Part of a small language model's weights: untied embeddings.
MLP neurons of a small language model. Each row is named by its layer, matrix (gate and up: input weights) and neuron, and shows model dimensions 192-447. Each number is 500 + 50 x the weight over its row's rms, rounded and kept within 0 to 999. Numbers have three digits each. A neuron's up and down rows have the sign that makes its largest values positive.
After each neuron's rows, "fires on" lists the tokens most often at its 100 highest values on Wikipedia text that the model never trained on.

L2.gate1113:500475507517535476480501482485541492437526549527485536472467538548482467492569482506587465495489512552517550602481552533556524559512367480452482549466463510537588511514450474427456544532459432444475422473516486508469597441498498509579426481485561432536437500536556453527559595444592530509544533476511547498602481466518463509403596501607515486509522486488471516619464534467452438460529440533461498513429413430521462435546517420495449451513509423414470485560466527459424501558434428513547409503468549461558444512534385431522512498470489518467509514514636506392420445481515460446514397533493523430522457497447505512454481559559579483567477434468518507531605546532451520517392506463480488451532529466479594448519479498510451513482529452537507584487475469459617433577521454
L2.up1113:586450507607426493454557473505564436444415396562495421504538474555512470574508538495476525582545500503398470448490394458444554524505584464529537467431485450478529457530547553537509409363518478619527622542452467436436483483526510448499502521514475508519483479480499459560497478532526624465532574522476520499533592537506553472510483483529543416500413465532555407419497574492488411553508479490449429511475587596452476532578490565540504531455504424481480519385516435503565541494616549583475534476500483535527476542479482511544582384415457490424535523454470549425584505484559428476578443585528496543444456508522475445603380462431457488396534489558438412520551519568514506509554431615501434545497495522571461514539507556503500455516524470570419428504532545551416519470491464
fires on: "a", "er", "e", "an", "ah"

L7.gate1996:629478488604510466547563416408516504472488467437500436563409442581465481578506529539524529514498405493440579449497542529471513568530446509566502501465431567509491494606548532499543490537497515473526480476466580475516456511556432494487463439486512453523578530554435606492507554488500538579570492462488439536509507492423508533502529581518477481431491449597512445421517512451496424461483462512596511527540548581448547516505595623449499594515484505478548504416399487556509539416513471440583491531533477529550433478425483530479547510446509497515501441488417498388533546494496479467501415498511555572571561506506568483501543534543511597519582524451428547532455552499537518447512472569526531494461517555576518557474438568555445515500498575545411518426521421474553521427511431
L7.up1996:500431460502591400504514518497511557430590491516412517541523562493464562520530517450532469465449491606511398503573483559500458412486420475473584559554576588519538537436491434498536379546467514510571489527468513526502476461543568452480515401471515451498453530468476515439549512547475557471459417503494576478413523524517417557562483572399441506471558521446587475421392521536532490588548491430513436601459478580397443557530501497454499478500524531520483491452547540546529522558477528392528512462577421588483477480478513581474564509454505582508577413487403499576536544504497513546531470470511508542536574479588522523469503622565518453431505553424509579583498556551629566484453498479464518418508493603524466537542492506364489545603526546435533659481482480551451508447481610
fires on: " La", " En", " en", "'", "a", "e"

L2.gate1263:588497421552527514507494478494457495463536470564583576430459475496482539495557572481526467478555538533440533425508563496541520575397504468503521442441561512533515470495446499464489478461597513556450497510473461526625487507513492499466519517502401489545508506425411573535499632549497582527572537509503531498451481467516516529446497486449590454493431499464587502514476621614477325451450460491397525490428495522523447479547516523481454516495473560545478522503402568609490560492524442561591469540481558522462500554491514556431601491456382511501524446483506572613566569503622448436451484579573527491554495504506482495559435507501463493556547452499497493544500553531459463476506541566523402521382433501427598507592502549554514525501530487471575437448516468514547431478576519
L2.up1263:483452488558532481519535530541505464487464472433467508533585471509541557549456429481470532407397514486544477632441556470561478386510479588442525469527615438564443492530591499542508451568533525577446568467474429522566554528484496444553470445501507509532491589591426488438530487465547456452481579472542501561585566490490467442463517530460499507487523558468502461576456548461435511446560436491463537571427447473513514521447446476566426452466483503435521513522473562549451532542467535516445531495480514586402628455483556516536431527501504477430461420469385515542469527497640459570572553518585522563402497464613492441490469505423445470483415472465422512532520410594532511472482552431411618482493501411484500460529557486557526522601515483580498497519503562461529499473471457
fires on: " a", "-", " the", ";", " and", "C"

L7.gate2033:418437534510487496513469465575497434504496523458469495530595543534456496535543433508535527541484513384544514538532510334527512547557408452411416511525587517475544563502466442484461476457508482484610548476527561488579586449445483494531558440506463552556464565512514441539541505361551489551534535546512549402493443457472524541496428487513516502537549481516490541499501354558472566548441520510592482443430525421524492473532495481509478512559466587508533542562528485536559498363565541454538544489508503483542504566523505431452534493468538454422450465413538435452445460543572515591565555478498457539557446607511525496457498417368481451559536392476538393503574534546574601540520494479442491502549498516404515504493574526433570377498513508524451507500631475567537515530476559
L7.up2033:528515470500477455511490457389562497513514429384459437486453469534483568586615483529432437612489431497532576498474487523459573462539498475517468512501552552454469607516542447433527519467537478493526365550546433569610555453558498510547483486496471536647507447589535502458415493570509513465512462497530518497447475502437550519549534554444552476547501460530502484538498542503496485529595468508481425497522572435478556516518414492549475457477583494485446487549509493508542514397541442555672491475461457553514603553466542504438470515482436535536505594517440427479486556628486468405483526547500507465581548518512533510458504544363538453545500463518464454542447563600532454476462416465516461475461369434445468510554491467554534430614539544501522494572522545506541493475469477
fires on: " be", " go", "e", " Los", " went", " de"

L2.gate1352:565468460530524502555525472574452546426403492398552568530426569471475553497497476538461455540465547508548575496442491492524534567574455490594481413483388464460490517470485474540529566566465483408555449445455537504500449355515485525401482567572498439496505502513625392562478475464504537481533441600505480555514470482514590524455495548568465493492463444495539557489475463505530425576469537540448463496400561450503529511620534594538604442494507477571559525574539479629468530519534494488594547472416565482515555479438470431548496497554476558511531528434541587481571606465510440516526637442536489525488546526427524491442474504521470530489509497488516469495605486550468605453498444497456572542486434419524475474476538604470473457602486486521503524538442556468636395509440448
L2.up1352:490566565478467569507654464550476512529498462528526456570446467462488429513424491498498538471482529480485461483477427513501534554517424521436467375513472489574451473476525444527464522445501528423479488497466497540553451499566545429569423497461468491489513496493477468474522524463509589487500464475512434541537496558408529477529528556433486492485523514581467511529438585418483519581459510525491562583546615511539586421577531567587531515430521435580442559489473441570525586551485432598471439479620477394522548551388452444416537453426556488471467437452502423475441537548452543392483499539428513534428562500577488530592457514551465465529542509451487377479580432525402442460481492476543530418500538438590527544521500414543446556566517552555469484497551480548498531535525487
fires on: "ers", "ans", "-P", "ster", "end"

L2.gate202:431489477478515478443498496512527478539480576534490504515563489447518590529407417460562488461454542380521488576481529566532478408532461519461520540435442341538521545584486445428498473493464493559504479568563486563504601540460516471579454537518461498469518460511517505469575596462515561389540511503578569527656459396525564519521445505493450432493444561511475492493452551590559534425512458451544457502494529558508532468597419479481507472483486481500509486465531529594419425542555471416455479450563561509468495497439461452577470438452461461544504482483466443594494428539486511501450472456519433462486419432574447455482471498537512531489425459508571512462528459546503525608571473423503511506491545443541545406492564499562506446533472522511487581396511516508422358435415474
L2.up202:375529467485474514545553543466439541399509487417482470548570546553618475542470401481386459501518474512548537539536544461572426429457439402516461520528544377477495509461487429491532526536530565476499603507462489550449517476537454415520486436446464488494495569492572470484600506535493558396538493595483518536585511407489571475566504494491525492512534523565537446419473531522516489459419509505513561517476555441518449496539532516462530545458519521466506540476434546481512498539555472473547403486468474471447562453525537470442503516444509393509518553539551485509608517467403490495530563527539579490570487416540432483498521469399466455467485434487529489484461570527518559473505535434355574442501452332510453433509550517515428428539427485416493561567565518482521440424484468
fires on: "a", "-", "j", " the", "a,"

L7.gate1118:551482578410511538526407505558445482464481430483503482480492434461444514374506477584531490556562509537469460405526504521531542605532445520512551512538476588436482503538541522497541606510469500507524500443411527411605471536570506510517452514494410477487455552535563481504464413506471510548454552573431480472500591410408530437486493474572554552558549526485416541523386536474466479559465555497482498533563513544428639444445506575438478500498508459416467466496446480497573551481435508512482550543501458559464452583468460429411536528493498510482410521436491572476525465479433458430524527495442503505469416539524472485545487471477534444474532406439394487549589498522460472517460420492600582498468645501513495515525518416448525415505577507532454518553399471425392478383551543
L7.up1118:463470625490429515483459595546501570590515533477487493503494465526502523500409486530606555543471545609571504432543563551509459572474518558528546610547539617478542443491510517471459527586421540580600465469435452437593514590465550457508485516498494599530544484467569606549413554550446544464541544441449516513531533448465438532503402338484565563466565494425500535504492558511466564492516443479512491519345542510448514504472420521508573489504553478389544471620502512485542379469502526518436473523441517531469592419447462489425474428515520586557510531441543498526534542505420473488525501505442417453535476462505503496536530509424536585538492489450448528496554510563469469437546504451576436472567494459462512592580548396511505451504554537462539528429461407494527434445574513
fires on: "am", "aid", "ur", "ion", "av", "ar"

L2.gate1148:469618538555328477601472513473487575474567567558488489585443399568376487453499510449489476522496480568538430540495505459520368567579480432509484556457434556430538448513577473569573502455557521488468487528472471456484518569471460552494495501450495491410582556572501491613422551544521566586555528536415491561463446512514501482603564490518512489528526428547485394476560564538426465507580456499507497521549481571510578564537645530494514533573526544444447513486542556356491618540559436528507445548508528553453552526542546552507455493433522524603456578472480440493494591510544406470658374606493569479510442476469488553603503517439457584557457479497492553489475577525427485499472546416549499458579559469502590481471446487478464458471536571483511540428520519528599523551613466
L2.up1148:538399573505403373511468567555496454482423529515528382553512545486422497467475505476550498546565464567435470528468430453478548489418446465487469570476424528597474538425542551446407458540498516545488450511510546527490472394481530486502508523570552616427501548510574471535494516557565483430604567598459585540502426507501512537428527460498567521491484497543446471523462488460512495611472529403531467458490525544440452432537519419453435390528430449522442509563498504454465542513556511532535584456448496540508468469409558534439460436366540516409486537492513464503519504497552432507476442562554562485402488498466452456498516455446463460473480589417519520559538503524466529473507525505458488533462586419555531455540493493523496470518590430491539449535592527444492502529464412
fires on: "er", "ale", "achelor", "on", "h", "a"

L2.gate744:515402520523471425571530470620504522455488478490511494487501525508516457539499470554469435494454539442443543532423514527432489551431500501574481478504527505518460486468497470530508495506616498349512521425422497551433519484532417462524538446591479489515501539474562430535481513475592497475633572621471518418539461523461492461452591458584503542530394481509556530443475456477445585494502534450529550503557568516487564507485466497398485583503451389451550445517498443488499523466417569562483539517505510511544420499488471488381511562418572539382572509523430572364494540525503461540530503592465461558497513550467530490489491432474424422425511467382481588491501494470468447521442484561477634534459485526431554574442541543448570503508479429460501493506571519442456506429552446
L2.up744:425465487565510487563523570461553459413521479544545420472485570534476474494419591502459495494450548524523599434493459502556423490447449368550529632426450515425609447545433404494456551508482559513503512454559525426491519500518507532511489479519536566464533544529421550536497536469511469415546477530447501423519489521516541488603511409503528514494433470542458580469426541465548465558461481486542440504436532517547611481388428566497526524426432420476566509464485473500538453412526500551491439494522536469490558467511546458498391524497482492523525603419569450517547498485425537566592499564488478474488565503490480488519545485488412440371526449635531582452524492515522544437531587440536534528422453404457501530357553519528511550502586494486492500426385546474462520430547494
fires on: "ar", " B", "ur", " disapp", " def", " royal"

L7.gate838:605496448542496563491558439589547540473530553512459489487446534520454502488502588494462496416445521498582585482603511474586582417459492527471557533578565491552492468510489490483426404496575467502497539486483489473483511527540441426427570424493543561521541577532568468535439499501510560550515589528485491459539542535399473568435579530467433454419399516548472538433505532473539593529515538370510458577569483498522435493488527516486459480468484438554486481505427535493497483493520528517494409616636444460530555555534540446441508515443488559500615464453528503543498524514457502516508463527518545484450691462537423406538478510490471502517496469525447415500405507441519411481466549455505447386444485509534571476481430580466451462514465509519550421565469542567537531575556551
L7.up838:456603505485441495360530462494510549500497416479502534575497478553488489458441417434493535472496510473528418427541540437589484498484482521420491522545527410465567457450428497541581440478554466445450501589512532535454579553421395537569561563487507464442442450532488491497587547402487550561481419541432549588431494439502545433522501504539477569496464594444605465513522594434526529478462540478504423554565535481561514598541508612540566507539548509504486504572502485489413505462505518479366426585445512626426524516582458476549523456439506417409456487475454496523469514480533515485562417429546546478562571481493545553420417475464467497517402481418484566466443595529483486478471520509440540519544484468518492487447496430462429490480479481451569458450403562510541477464489559
fires on: " as", " from", " The", "ert", " and"

L2.gate734:574453461510480489485466449480569426384529461460552522473423528487581475476547482550478538428516463511462549529454617576469558461420504524490508428580474587606624532517569501554505510408546456415459452466501487478505480492548531491475530475518465495477504504492658460406533462526544461456527554537463433427542498475481384487518552613494428631470402488485515508476474491511534504443469586506492552556574489536551501498479509519528555438437520492410513519555495477543521650395590510438568574451560568556539553588450593505463530349475518500517531530478519521439505536457532409553515468477487551570584525578455596520471463437493515569435430495494431462533457537508487455603523509501521550501481552541543552595527435483459486610582447543439491522487494449445495537479510508
L2.up734:512481534465497584528562506510529567625502520493557535456520428493424496500434496495449439504551527492525546501458461489453542594513530568531628428557503596512440551507528422519519506441478457582544546483535508555558610579489549449533570482520471450498465510425459530483424459539609587486449534465473480480450530449407502461533498581530512479464524449510519493495571505552460528477459566522512506491453502447485520464468471524550537494501476468632445478573458504573524499486435533473540522540469520513507540459515536525446571538518585536533509473597561502493547533520538434541517520545445484443441527480384552592430502540509586415494465509477522509532513607462439547503395498554474523419554591494447533506535512474513532550564530456371516457546453520461481499576545405
fires on: "W", "l", "oy", "T", "s", "Z"

L2.gate632:516542480536482508474508440513489594423534523633451511551477540534487549477505483498497569520495485451530473593502532486478452590453483519534470497407505546567572509568583539496477496489427471482512465510445532587572482357497524557505473487460449510476417581506440562474460503536463516524517612491478561537470550549520510478446442429436498536472555397542510530507495569523454495469527517475425557545481480397474485494487494557658489510511531511531447578585430634511418521449546553539493499508453508508391566522475542437466519450569396517524546541515520530539527539560470384528529455476517555464596539454585581510515489567446578502548503465545491463534491525520502469478448538499507510461562519521464549548515574534484395463581590448468486520556499507543467520442406453
L2.up632:528432546458443401454484429532500551484497497579515545559428521522457479511535385488469454484443517379511418537501562421546479446458493533535495521497380514505495576602528517488479514476537510529543533494497528503530442430468503489468514433473431518539535580580470478428567421484543590546447447512535599549561486472458527586510449522496496543340612508517488625531541567468533584532508581506490549629477560525459478469399470555512510400547475621543461541448466541449476535542544536496491471549509477449459608462545419499469408341498467489411639494462576411574565481471463471456459481452493506466519437420633505455479457504499472481437554590515511439495457566590478566444510445487518564499486527427457625432511481523628471542528548451480495463414517384468507609470404491
fires on: "-", "C", " club", " of", " team", " He"